{"num_hidden_layers": 11, "hidden_size": 448, "num_attention_heads": 7, "num_key_value_heads": 7, "head_dim": 64, "intermediate_size": 2368, "vocab_size": 8192, "hidden_act": "geglu", "norm": "layernorm", "norm_place": "pre", "norm_eps": 1e-06, "positions": "alibi", "qk_norm": false, "attn_scale": 0.125, "bias": "all", "tie_word_embeddings": true, "parallel_block": false, "init": "normal", "init_std_qkv": 0.0207, "init_std_o": 0.0044, "init_std_up": 0.0207, "init_std_down": 0.0044, "init_out_by_depth": true, "init_mimetic": 0.5, "optimizer": "muon_variant", "learning_rate": 0.00906, "lr_mult_o": 4.0, "lr_mult_down": 1.5, "beta1": 0.95, "lr_head": 0.00414, "max_grad_norm": 2.0, "warmup_steps": 200, "schedule": "cos", "final_lr_fraction": 0.1, "batch_tokens": 65536, "max_seq_len": 2048, "doc_mask": true, "train_tokens": 380100000, "max_steps": 5800, "dataset": "wikipedia_en"}
MLP neurons of a small language model. Each row is named by its layer, matrix (down: output weights) and neuron, and shows model dimensions 0-127. Each number is 128 + 24 x the weight over its row's rms, rounded and kept within 0 to 255. Numbers have three digits each. A neuron's up and down rows have the sign that makes its largest values positive.
A block is one neuron, or neurons of one layer that tend to fire together. After each block is what it responds to, as a language model described it from the Wikipedia text at the highest values.

L2.down612:148186134123129142130123104118119116145158133143125123130115129151103168177134149113107113088108121134150126128096142105092157096120124126124136137103168099137164135129101102132110135123132134119177119118093117138097148145100104149098128141105153143060126149142127088194163155114084133121133134159168135157109105147121103091144114111131116169117149118093129127117162115160156089158086
Responds to: Coordinator after completed item

L6.down41:164165142105125123142123146120092121165120110133147129103108127156112128127151071104116137133077170165133175156091111101100119092116142116091148130097123138098113115124161155121122088110185071113144095109103096139111102135139121128161124146135140151131109121122145164125188167131123125111122138172140110116114186134155148128093114160161136139076116080161089123128132176125173165093181
L6.down183:118125104115117111116107130107093144130096111139071093094158113148136083135134119125109093134131142130141169092142149132088087160115139185160137135126144143116100126092131095124125121140162113109102119130075130145129129131155129103137116117113114125104104150129107106176146129107095091102154122066139159113096099130120118148109151119121143152104143174095103128154137158084114142109158
L6.down240:202148122118143119134143142141059086102138165151107132137115163154130137097134138099149126123131090140126127131136123123133144160118112120142129142162130153152119144087120167150157157101174160111145141127147093071149125159169150111121124108138099129137130133088154152112136155138156110148098153071099116080095142089173156125153119176149149110086125120088120082155133149134140104101193
L6.down346:114124148143135112127105131141078110140140140131135119135125176146147137090136111114125167151144198131155135120195110134165104101141090137142154165154124171158126126121119088143115170167119133117109152098146101133131150097175118122111084107118082136178168143141118126140118113146158142114116144117129144139146155134101172111104120094125141130120120109110135134139148121128141133105119
L6.down356:102101131110147155143085126123144097153168160179096147148136144110149106117128141120116098142135137120082160098136102133143157147119138129102141095154123115113127143128145147106136114109130117170123120127132137105126125127142141136157120105131069080155119145141119093163083082114144144100137129070132137170159129092121113119155088117098133106112073102137105126131118136137180122121167
L6.down585:161180142169181171124141157128139125116128151130126147083113150143154097109140131100108120157143123183141156077112114124118137125157119112089112144102159126143128170121118130168071124134112157125109136131124125131103137138158149165129113086091132118102094127119114105171142135121172123110121092119153185150129158112132122107126155066090160161114108135148124100151142101146146144112144
L6.down754:174109106079162090130124118104077155124124093126146148130148119149103131166122099142091146126115076109096165122095149119120159144113115139095168110099116126120114116105125122136106073120096125149144109160117153147124141082144141116134136104064100131138158082159118161144118159177108188061124140166139091118130122104127148130116095140135156130108123103099132116125153175154099111141128
L6.down941:152126101089142168156172146169129165114123092168152152118147141128129130127151157156092125105151175132096152097077105138112140143095171163079117134115121154149105101153160144172151123135111148142140070123120106102136109132128120158112162124092142133102164121120113131131116097163117142095128129128115146117149149125113111170174143156132080127140124101160120115134079140180091093112187
L6.down1071:123147143117171075155136117130136127094128152135109090132099135148184105135123075114160114143148124128111154166103141140124095100175172144146094125139133145136164138083100108146158094117174144148117126112174118125116135143142107114171154155137117167111175166133141124116064170154139146097111135115143164114094101139095152124094104109150201164154119126073129153120115138119142152105150
L6.down1353:122165144124122119131137127134086093132137110143138127139124115134125128168149104111107134119135139150117154100119113181136137142113152112131175126139137164091101123121141104119104136112132114152086122115130129107082138121124144144124137178130158158115130116119112124164155157131161137112130152152112160171148086103144106096143139148147133129130100096109159170151136103134103100126122
L6.down1436:147117062111146122132104145159161125142138096161107120103146132125132157170145124136104159122096124141165161160132123112114143143120094148159120111152083141107148142099134139124096139132107116128093112154113134136197119067129174145115169146160085102112112128134154099139108101119147180111150162157150171124113101130069110160130119132142084137094122127101137107141123131180121120153119
L6.down1594:093116096052156160105111096164160131129147132196117087118131144146158136144128166157108122103115171139111120158097074139128152112107099145112093157152133136170127100086195111126134120135138153125115107079138122156143151122108171147116139124126122131154172168139137165136144112127093111134123112159104152143183116137125115159123125136135175141150094154114090157112117136174158122141152
L6.down1615:161137123120164124159105150098078148178109167149108127160101149118117102117143122097113137115117144174095158131142091123143154128116117144119107107160168123107111118125103145113140138123166132107167137161105132152146166141181110117110111130121150131107145130089138129105102129142083118137114124166146161175117130139109182151164120084133099119163116165080142122113148131144148116154105
L6.down1801:178180117113145110119130143106132136138130128099091153115146135139131139121126138110138098149118117141163074102105153127187106107085127107134096129124130133063117165112141135175127102134157117099127110060143181123101133130125137144121131090164131103128145085128128142169146109161133133135120142116101095130125149132133138125106164134162084144110114129126146126126141140119137105119153
L6.down1978:094081147149120133129122128100118121115121103135137113161131073127122138101173092161126140076069147100110154113107179123105153163088110107149107131146129130168129140151091115124139116138084154146114079099127139101106147134142115134101116130172112148091134118117096164124154111166137121159158123126134097090102127113157073143186124126124118115145128113110137136133136176100080150097118
L6.down2074:073143139113114103135120110102128140146151158128113144130095140105121093103093115150133156092125115162129141101142130157115095121169133136122133103151136144196120104109094116175162112078133125094115110093099162114130161162130155146105142083066134117037142108114123145128151130125125125146119112159159116104138133112116126117118128121120134135126126102167107077116145123149131154160146
Responds to: Noun-phrase opening words

L8.down485:139136115077132089169098096133125136138098152152100151142130122122089119115115101126141152147145141104119077093154145138100165145138117110134084166141142117122120143118128133173107142126098137083149104188091117140133118116139136117092164140111088085153144096138168089128113154152113121154088117129122175118130087133131121109126111138132147161144129186111104120119157095150143120138153
L8.down828:138138098157143157145144083145103102130115152137118118168135185168118121124114099110153096087169106103120106132128130104173107162184091167128108116122145114142110101141115144149160126148153127135123129134116110124168131126154127139146123145122090098155113120143122126141119144119111096097104116100140075163115113121125117063097129134135105160138136161128112157138113128153116146115107
L8.down838:162156116100115142107155095118110144145126162144154116164095119140135111131158118131174142177145107082145112107155109137137148120162171138142135164138153097154182143180133114148104129139110134122140131129102103140128152193086076106104152190082151112116098137123109140064125153111146123120139152065141174140155145149136147099115129182131152145126126161109139128131115109190117155149149
L8.down942:135163145125124156113164143100101113155150163145145107095112137178139125085145145184187091136101130122123145140159134138130145138100109133096144154139116103137124130133164094130109116112162174096118116165145106152130098134131125119119147115118144165127116179107119102153123128165172155123104160114141167127084091069126102130120101145145126078124193123166117104107158107126107196122114
Responds to: Possessive apostrophe

L6.down134:139151136151132143107090112131129114131140122181149101143128109113120129119133099138130138118155121146139086144105132116147116103117125176173192102139125069117133104129161127137105129153162110118140117109126133127132115124097115141154095146111110131119137153082140138114139153101069152101154131110117112126200152143169152094115156112124153184077170149128126143111088084115159141104148
L6.down410:189104126140164136147130149106148102113105150133097123147115140160173135136117123143140102136136121147167175141138096128104127156150083123151100117131114133160170107113150106163170140115146118111202125166161101143148164126119153145108105107121169083122111133105151131103124115129112145182140116142148157097108114120118105135143119179154129129138147091130114090082161110175124096166133
L6.down452:142086115157104137141150111122130128140171107111132076161111194105130154103070141124117130149152103112154176159129101126142079126141128063078145092142123142114107153100168133158082129116100140125139160101134140132143118115102136100138127076147156119140139146130150133129129138165158113140100074133116074109133117105134114098144122139170152130113127135163152121115134142125144157138101
L6.down576:157102133120163139147141130138125099143100121121117125106093152128143121126142149101123132162114110128146111131117151154133152143153113122132132174118088133105147129153132141113179107082116117104148117123141121099085094132142138172130102134145126100125111117129138120156128123134138152159147121156099117173034095120101061103144120173124154185120119161167125154124133107145135137088091
L6.down715:113142138132130154145120150123102118098101160104161149097109118172132122104072145152128124103115126139145130149127157114169128102134118150089121136114125145075153124138095119125107122125145137200117146145092123181131163105124141107126113160181160131127119173127136109157093047152138112115123168108096117145106065157107131145103140140119110096105124090157140147159146114124127138135134
L6.down721:147151115169129123094095149155133100154129127089102096082095138145104121121142123136108112155113167136105157110128108159162128107143090117094094130120120173138108119124162140093135119135079146136075133156149115142166150146144117136078105145153117131129117191136112089074165162094101126137134111144138129140096130126140160167192093124121074146105107116082168158078160121146138132130115
L6.down893:148099085176098121109114113132167128159106123094141122130123121152111121142151130136062160118127081117156165129101136096154154090155132085112095176141125093111106116098137107077111126145118125124134114109105132116116154129122140143090168143135126116106167142145120096169095103086121128118090163153100167075137142147116125145098103141125151115142111123180146138152108116144175105143137
L6.down943:157141130139101129171120126129144085142124128077139130132149113084110120146102144120145107154077153159137130123181094174101139109101122150156128120095102137119126114119120124104157159086175139126139099141123143124155149096128139131130126161116133144151100136091194160136117084097155146095162102178165153111117131143168134112073134124167155104103147163100111123174152159153113153159120
L6.down1072:119144089134114094139130130140123113128176151133131176153139127114166121133149126112131153133099085099143128117107133144145157123126134137146141076101153105135149143143132130151120110146129137159163171140147113174116176149162098115122156144155128187116123180120065101106131155145113136152119113120142109120126141123094131153144103153136114110111179132166110142173126157089149155129082
L6.down1305:174115124149092163154144160139112125157150147152163157102101119115106117137114114129121148118109109132138128124083130115109121167127142130100128137126138133141104122136156157142104117080097082143140138135154170116121132123143138110110149142104116119122153146122115125150163146094149173119125097138119138163094101109068090144117122094137128108119078125097090124144073135151133128141143
L6.down1404:128116092129087077128094132170121086148133089133121105090112161130132085106141114112148136148080143149155123126120130118101140152149104106124105131140140143139086109132148118148141134145110170174132141118134176117098122139150160148120103123095130119141127115145149141121094182140133118129111112138120154136110133090139133148121130120101134141126149153192128153137101128160141100156117
L6.down1626:118128161160088163147148111155094099161101105111108139108157135143150120109117155164132113126093168113141120145112131125135120115067125142183112132115123104139116123137101108117100099112161090149103123112111117099122131148160141100135164155077175140149142148123123110105134122151154147114140123133099113108126127131133065110067096154131116129155181110120100128137113090160121159152108
L6.down1719:135173146117109093161137106122175139074139135138143122117088146132143119133148118124179095136155116125144120146099135067115188144114174157144146134145160169131175119061093151128144122104163106131139148098128106152101091105112096148129156105083100115147095139118120110059143104144140112141170095103140131107126119099148113121138159176121155166115134159141125154126113104123108102142113
L6.down1822:188140131089130103141125127120129140143135121105160128127158142121125114124140092152126147144152101127094149138101135108142158121085113128134161106186083151162123134127115098168124177144106091117110141127138136170108108106111108168123107100101118147136142133119170161079152152153103119141156130097164135133158154092148148100140076160149108128162117149094114135114121135110158105155120
L6.down1908:158088119150120167164124084109162124114130127088155149104182089177136075126125113109129114125132105160128116148111098137144167151120116125185114165129131121121145139171155120130166098131162105129093127117136157122128150129130092181082085104129140135137106139120118166180103100150129138145161114098124115152134122102161109118129082134103146159131143164161126128149182098149120133144137
L6.down2158:187134165126138139115115140133122137146109099089120093146084116144137139160177148102121130125155134101111130115139104134073161141139105135112130143120171087140164177093128127155153077105185193134130160110106136126103095147118156130120163098151095157100133115135094118136135116101120105151152083128108098124135129127135151136126119134132116167131169137160126126108121089156106143146151
Responds to: Apostrophe mid-word

L6.down143:150149098134133100095144131080116118127141145133143123170133142145107118112148127137151166117099091169125106097093151092136154140113135129152131153105133138123149133182114123096169144116108121074123125136117113125127133115158160133112139171106079120132131116121095109088076158113148133126120091158170118101111141124155110137163118094127125185141153167127145118146092142098122130125169
L6.down303:133101146168155116134110125131154137135150156105130149076157143153104141116130175119183106129161130108113103090103095112141124143155159106163176131145139105137110134107109131178133146109111127145089088157092116141090124122143157107135128147148135113097166170141123125120127112169112146155141129109108156155082150116119082143150167128127125123109104092073105170155112169166149127150127
L6.down506:115175133143174139129136165161141090115113123089114124118073121069086146129056120158152159134125108127101156134122134166131103151118099110157121121146101148074168110163131097118096134105091094092120104106137101141117088128147172141168142166126101098094157092130155105152092099146099147092128111148106136073132101186148137089127091135146166141072092113128099171155133125170122099119099
L6.down566:183112136103147110137122103140098132133124121140169106117147099144123129087130115123125181135141136138149087150114122119118115151157145100153113151170181099102145136119109087140149139142119106120095151105107112141156162113148102106093073128141126125147111149152141154110121108085084119158126129144131116159103121181109140141154076145141117110120144133125128173088129120149077078122143
L6.down582:131142176128161145094085142119118105138138169115126126130130139134126181119111130146188120137094129134133132108151139128088113122152134153125177156128117132145125106123114163120145151144116125110134114154178110107133139128124134104130128135099085105137114157101118117163097113149144170140147115127146134077135080114137096119149188116132146111134197172170132176104156148123121089105154
L6.down725:139138122122103113123165188164104135100115077133150120138129179143156139139121109133134102126099113158112142131141140159129168145125154129118121139072130138122164165074167143090129147128119118151226134154124107158116136135112094097118153124139135156147129120158129093150106161121143129167110081160200105108106129139171096087120080152085124104161116139133151141126135143130135129129153
L6.down1126:136163160069128118143128130139133105118120133135156156100149123149119151148141142127100159071119134147141107115102136085130123078088134135124124143143175141145157127124135146119138127131115143073137126102152134101068075122119189140144154150106113083146171140134138117162155107107106123106117112138146154101135145102112137147148171088166086087124159125145103119108117162176145093177172
L6.down1138:179127149105154127174109124137180111171139153085122153068153125099102132155121145163156108118160114092100130090119133111122124094086088151113146113162151173155164151140110164119112119087128134136109146152196116144081161158141125089103142133115132086170149136165160115136099143137118122111132118130158147143135068131127136140143119087117134040120117117145179127137140143172149117111108
L6.down1144:119175125159138118107085140126106104128111153120150128090121088144116102112130153159154126162098144147131141111129186088151124162099143139137141173087142096099116111156134089113112143176084100117116118092105129096168189149067146160133117104144175128098137125152102098107146120141118155109200132153134105123113130190121161105127153093118124123114095115177152091140169124190157102178087
L6.down1470:145114117138093170111145128129131115106144127123143125129146182092154093104118152116157096089110174171120100115114108153114110121064128144170140103128119099153067125135157110078117139128140114153132127107163097159104105119149156122091135161099123135163102119126121132138102117128175147158125088129126150128130133123128141176106136137097192092142177122154141117136130135144121074147140
L6.down1506:123138103112138129152164163189138140159123141179162142133104111161142108097115169089125136130138113159092149131130114141145150114150095142163115109154119110119143132168078125144127125127139074127136118133153093145155161081127143122125134146152148135125126077106127114133111092119116126113150096129162125092144102145132129101131092124139118108166093165084174154166130128185155155140120
L6.down1808:153140137115133091109140102153098123170130127131155118117115143164150141104116134137120128125161125126143109132113100160148142121149120115136121104097142103137152134136114121138139137113126156122142109099126141090099132109158137096118144134127136082160103115105119086124160152131134131082164137103140112129130126113167138123082176108135142112143106090105137130153098099094089110096154
L6.down1852:140126144114136104116169140145178145117143143100093136106133129137094142102099098125151129124127076173101147090127174148142128122154122124188094149145165156082153126132124153121136138120117126120095114125145107107109127113104159131122150143130147111130152054107142134098141179158107112118116117135107125098128126115117108151109180106133131123127199140132138154130128103167129067107120
L6.down2139:135131127128117131124107126120178134110120159165136128144106114099159158108147151122149127101127147151124076162112168119102110132123114129121125131174106093157109098160116136161127097129151109124119087125130098107135108127104096158089145107130089144103114125129119097136114130149128148155109108151141123099137119125110105118142136116162154154125166135142162116145112134136167077130104
L6.down2146:155120124110146149122117127131152150119143143076155132112107131085097098100166109139155113075149113152119116145136097149080119139113066140132132088096133144091122110130136100127142125139152107128113119120119134133135157112108118133125161129127163150154118063134109119190075142086117110122141121084109151142145123150109114107138129086084115116104137145107129107131138105145106106131176
L6.down2271:140171122115095144129122090141103155131175158118119096109116120147099141140137097119114114134118115164137143150094159125114182125124087110101128098155174117167151118139158104130126114131107144116143138102132116120122128115134166128120102107173124118151156137134119122118152106122100119122140143093136104156155076121155118177119113070165087113129110140097114099113143140124153127100116
Responds to: Conjunction after proper name

L8.down305:081126108135146154157099114128151171084113150125117188113129119141084102143128148099114136115131085124119092159146163118164111120157112140106151118079135153117173126153128155117141108119124128132087153147087144112121195185120095098113160137120151102133094168098149146142143113116096123142133148119098148139132108146135139106109124156096103163096130133163142138159095112126140123140145
L8.down569:112138112138136168139116114119142139154155086156093149102133124109150082126099172189133135183137146132121124171133131169136145115120137107139187181112125147138122130132133106112160113100132107131116141155136103095173122128131096128156140081109140083136163115136109146126077136156126162147160095140084108138162072122129129131114116147141165114095149158144180115144187154119155119152153
L8.down1557:120133135113132129139106157097135105154129128061126154110093126121118113189120111122110129147119140121131130179156139164145095112142107122176119149134128150151115118091103110148103081151114127082087149157089078124122126133127169163115102135141137157096107115109118121100142126119163102118132146126127096147098106149121131119152122139116168143093172144128123151085082113128139170092133
L8.down1887:132137115140137090138149109115140153139102178116109139157139129097116116137102116086130123090141108132104102159107127087161128099136112119157131094143088116143099129121165132112112142152123106105119087133108144168174152135094136066133157109138149149157108101181111090079121136166091153157153153105083143168131106140123156146078131141104126131137190127141120152110132095086123089149162
Responds to: Word-initial "Al" fragments

L6.down141:135132131158104136143169106123154145144134118174160134108095141107135136074105146125124142142109092148108162104188149111172129108128126145140142126095110126131157108126139188140141092157120098134138144133169128142122132116123123091137127132099076110133098158110177127108138134162142086125129114129134186097118086166132121116105135121130110155105111142092121099083141099160140139131142
L6.down480:100185147117141113142124144111111149122167171145180104129107123138125112130094114144097166181122113176127134148116120114118162091127110108128122101154118167141128150132093152135131133131121139116155113146093127122133151083121143119112126067122111155132133158145152118150110131110133127141166086098149152085111142103084121114142176111134087143138133115117120094132112091146185152145141
L6.down589:135118102136137122102099126116141125175142139126114135112110150113104112157079113086114113103118106151124122129179125101138114108155112128156136101115119156115193125143103095128139124123127121138117114160121109122160131163108118112136140129155163099127093086115146133112140081134115106086151147143134125122114100107101154137115104146144152152127133131142145122057113060132123140099154
L6.down594:141142126151108119112103158152113164152111094131152147116120090119082137182121139126114116095120116114119179128105148132149106085158137149136145134097122111194134087126155124134138125115115147164126161128152125098110170063095112156161148114119125113110127102129122105135148161152131126088128109108110133142116117158131097087123179107111131125097134130151133109066110105125127136130105
L6.down604:086107106163167147105139149141123124092099138102079127123126105163156133135134126140121141144140136122163153118083152140145125077105154110143161122091103147141157102141111150079121105154097071150149121143142107178134144094125146156122123140089092152141150120122133137128096114077091102136147132167121120147070167130121136094119168145103137092156099141115136096123141076090116137100129
L6.down969:163111119114156140117120092071120152108106082156093091094100106130110132153103142110114117083124123103160139106115155106128129106131094148145158115086089140140084078087140089155164114095118125141144140149179144114129167156144114130144144126075109117154163109126117138157106154151129109137100093111095167166117144150117132113116121096119105140133113115145111098142103045115157128126151
L6.down1417:116078107122169135112136107099086127157118123160110109148161135198117145127110109105108148152119125083132094160159150127095104146131103125118099148097108146115137099115162153181137095148114112137154142133109116127103154137134162174170140121122144127109125167132092114151187127097132154135140105103122139108144112113132119136121120161156118077106096140128102116120127145072065145121132
L6.down1605:157120187149152089139120112130102121105138093168108139093131131150116142137129133124132146095111097148152139142139141162167117145106182128128151111090165074109126144123150129150121126138152080119111141130177102121120083164127145108143125151128120121158096103159155099139121117127150059110096130097148131124123076128151136161131141135118153116105166121107166139146140179159127130084147
L6.down1639:119120153156124142136133149084138117145077106134123083150098114153127156145143100147121103153131073096130096119107151121118093162110114112134082078164134144127123118149080122166156138139160149105126138181077070108158106165136079092118130163105150123126117132162125159148111137137117125133114121160133167149121151117124136137116128134044121122116132143154144115118143137147145149144203
L6.down1645:134169147117104161095148111194133111111100131108145156120146091163134153167109109112131127159117174120155195139188113145136152132116104149135110099112166134140173156132124123114119159123103123120107124105071140137107108108126098123125155109152123093129132115115158153099135139147159061105119093128124127145135126128146101152126103119104143096111100122165090131153153116162131153145096
L6.down1648:116144108157115105104154150098112164116132120114094113178101127117095112126157104152134148131145158126162112129111129108127162144154102126107132113132128142074116099112139127114102093102150127065116131143124138151133121092153119172111154096083112116088160136114164113146130107124158108071105152120164089164106109132137103103120120121123136119104126163113090087139147145098088109165118
L6.down1732:180133143150140152141093092170193141154156140117136155121142111133098147153093140106107143129110138143137138161144138134140113101163077146164140114094166119141148120130100135135103104146175119110097143097132129134161150135135080110148089129091116144100065143096116121118165085154059137118156128140162150138146170168114110125106145169134153156120151112121097108097127141114115098138141
L6.down1775:150091129129115126119175107128150157158078113123106127108120158129107088138171149138150121138152097096151106114120110117119085124109123124174122112142089129144095145111117168165093094096102157110158140133151110120154141138107152149153113106143111187108145113139133125141158090150131148089108166120163104128131145119123121096086121132113142090163158132125129099107153100122131089143126
L6.down2013:104118142134208156106110129083126170185144111127129123114111111137084171150121115148132125139133112088080132136103127111122141164132153123147114122177134082143120105140112121093132133125101139133120109140134122117154164122111101126153107118112123158105151126161140101119131095098140131131135114113115137109072131158094114144122097096102130167168094141132111126122093087113060164125111
L6.down2123:145129128107118148116174147218157107144105116115147165108109129125076121136111123102110135181087087166108166125133081118133112077119122115138111109117115107118154139123134084131144082133107115157114131114084128094140159125140132075115132136124167179160089114123114121182165140075120108118114132174116165124148114133143125128128115126126115159100119140097130116112139101100090128110132
L6.down2258:103175128132108176133167155181135170130142170132184127100118156137117106122125126104110133148118122113111125095108114132115192126117098133129108139127104105122157115118167126107095133105098128155112145133121116128140142146125156119147116082155126134147105124109112153124123139138123183078170105127154185097113172147130138132157143137147132141107169127108129106117142101111121120119121
Responds to: Word-initial short fragments

L2.down855:124127131128137094121133134138101082128152122144113148122139126123145120122123103102162128136157102133120122102148114098113144074128125131112131124120125109143140111163159137121093099151126124135138122148138093165123116141097093116169156178126118144082060109153156139109166109154132149124133138145113164173106091124100143142101139125119153126126173068129112167139120115108121152132126
Responds to: Possessive apostrophe

L8.down404:129140125138153168158178123076146117110142132153142150129129145135102130120129090151081099120100097146124106111161152155130156138157132175107134146107138137146147118116113122144172157089179105132161119117137100125106152120086160096120093125114127132101142180178123129161160145154148116121134129126118136116131118110165171096153109110142118109101163123123130140100147083150105138124129
L8.down988:127118117114120104111141098138091124135107121094150163147118104133110093193140110143148122134121109130120138129120126110172119159086114142134136113165157126108126069139130091123120135075161129141149116161070138139140121124115095130107108117140115128134106134107126157123146165094142127158114161127123119104117118094149087145140107108142172131126104119152175126124140132111086086117136
L8.down1537:140121122113152082115127140104140122132158169129129107178132144153105097111134161109118106137092109103110156102121153156128135148087160119146080113107107148152147124133108185153112092142171181142111192133161128096158123146146119134154178151126126163115141114121150099132116115105141130116099144158109165152143123111162180152092151133125168083118108149086103092102128106189152095158127
L8.down2323:173114124110133150107099110101109113129124096156130162119111139158149130104114145141104129095131138176120120136138125189119117138102130187119103070140175132133119107123144155133150147116084133126117118159098104111136151129162150139140120151051120137135088145108149089105156136142126083186138145134115117112169121073145145115128117141131149097078130116111173098101120106118114101102179
Responds to: Word-initial "de" and "a"

L2.down103:157079132135134113121125128135087162132132082129070106141137163119107129190104106128145112181083148099117072125117127145121128145126096178140134134147134106122114121148115158148122155132140106143115115141136118133127134103110151086104137117118142096121151096128161128148138135164142112150142144093062176127178120123091136134144097146152065157165114084161151096079118114134130093105158
Responds to: Predicative indefinite article

L8.down27:183117135140134159144164141163115161143124156166118124126078125127130092128167116093130098095150145121151178132100138137108125077157102145099163158133144127148160126097116124117127137166097126118124124132140138119143179126112155142187146139143142113091124141109136106160119132155126139131136112140151150116114132124100126146122122093116135127139145079090159106151141126131123088080121
L8.down169:150154141127117112172148103109137108149112137111103102115118079138113113129154173116158093144136156127158154148120152135149148108103114176149180093115143122118136121143143111109107128130142134121121129108130149186121148162112120141089130159129152155101152110177124111123172164131154112121094123156104153127143118130108143128139147110122149139092093133123118132114083110189169132079131
L8.down1307:165117135127104126124149135118172162116153129143148155142094121117096175121069121155145112125160124122124136094123148134123119097149102140142121126091135116160093164165145112156116142161111141127139110116125160145139176128132111078111133133114107149110146148110160132119101110164113092135144105163142108172143127142145068187147127112132124150119103148138101112061143108091141123129155
L8.down2219:122127151124149116132163142132176125121116131121130136119077156128122121082162111058136119129105121169173188115114084104120137146137133150141125109155103121115110145097154128172138122150096097122138164123143125095138082132115111136109128144135074102117098119114106096137113178132120106155109131093083166117144141117100118095129125139090150111115142099142133162147104158149162097123142
Responds to: Coordinating conjunctions mid-list

L2.down397:111166169160123106118171100165131181133091172112129170107082140140084130166139163108112116132137113152103102156081118093122106114149124114143137120110153157133137146153136103128137113095107119193089123145103160149154156129126121117154088139105125131114084165088112122150117054172114071121127131121140138136096126151132095091159162161138109144134077116143138115124108143126156125157155
Responds to: Vowel+l word pieces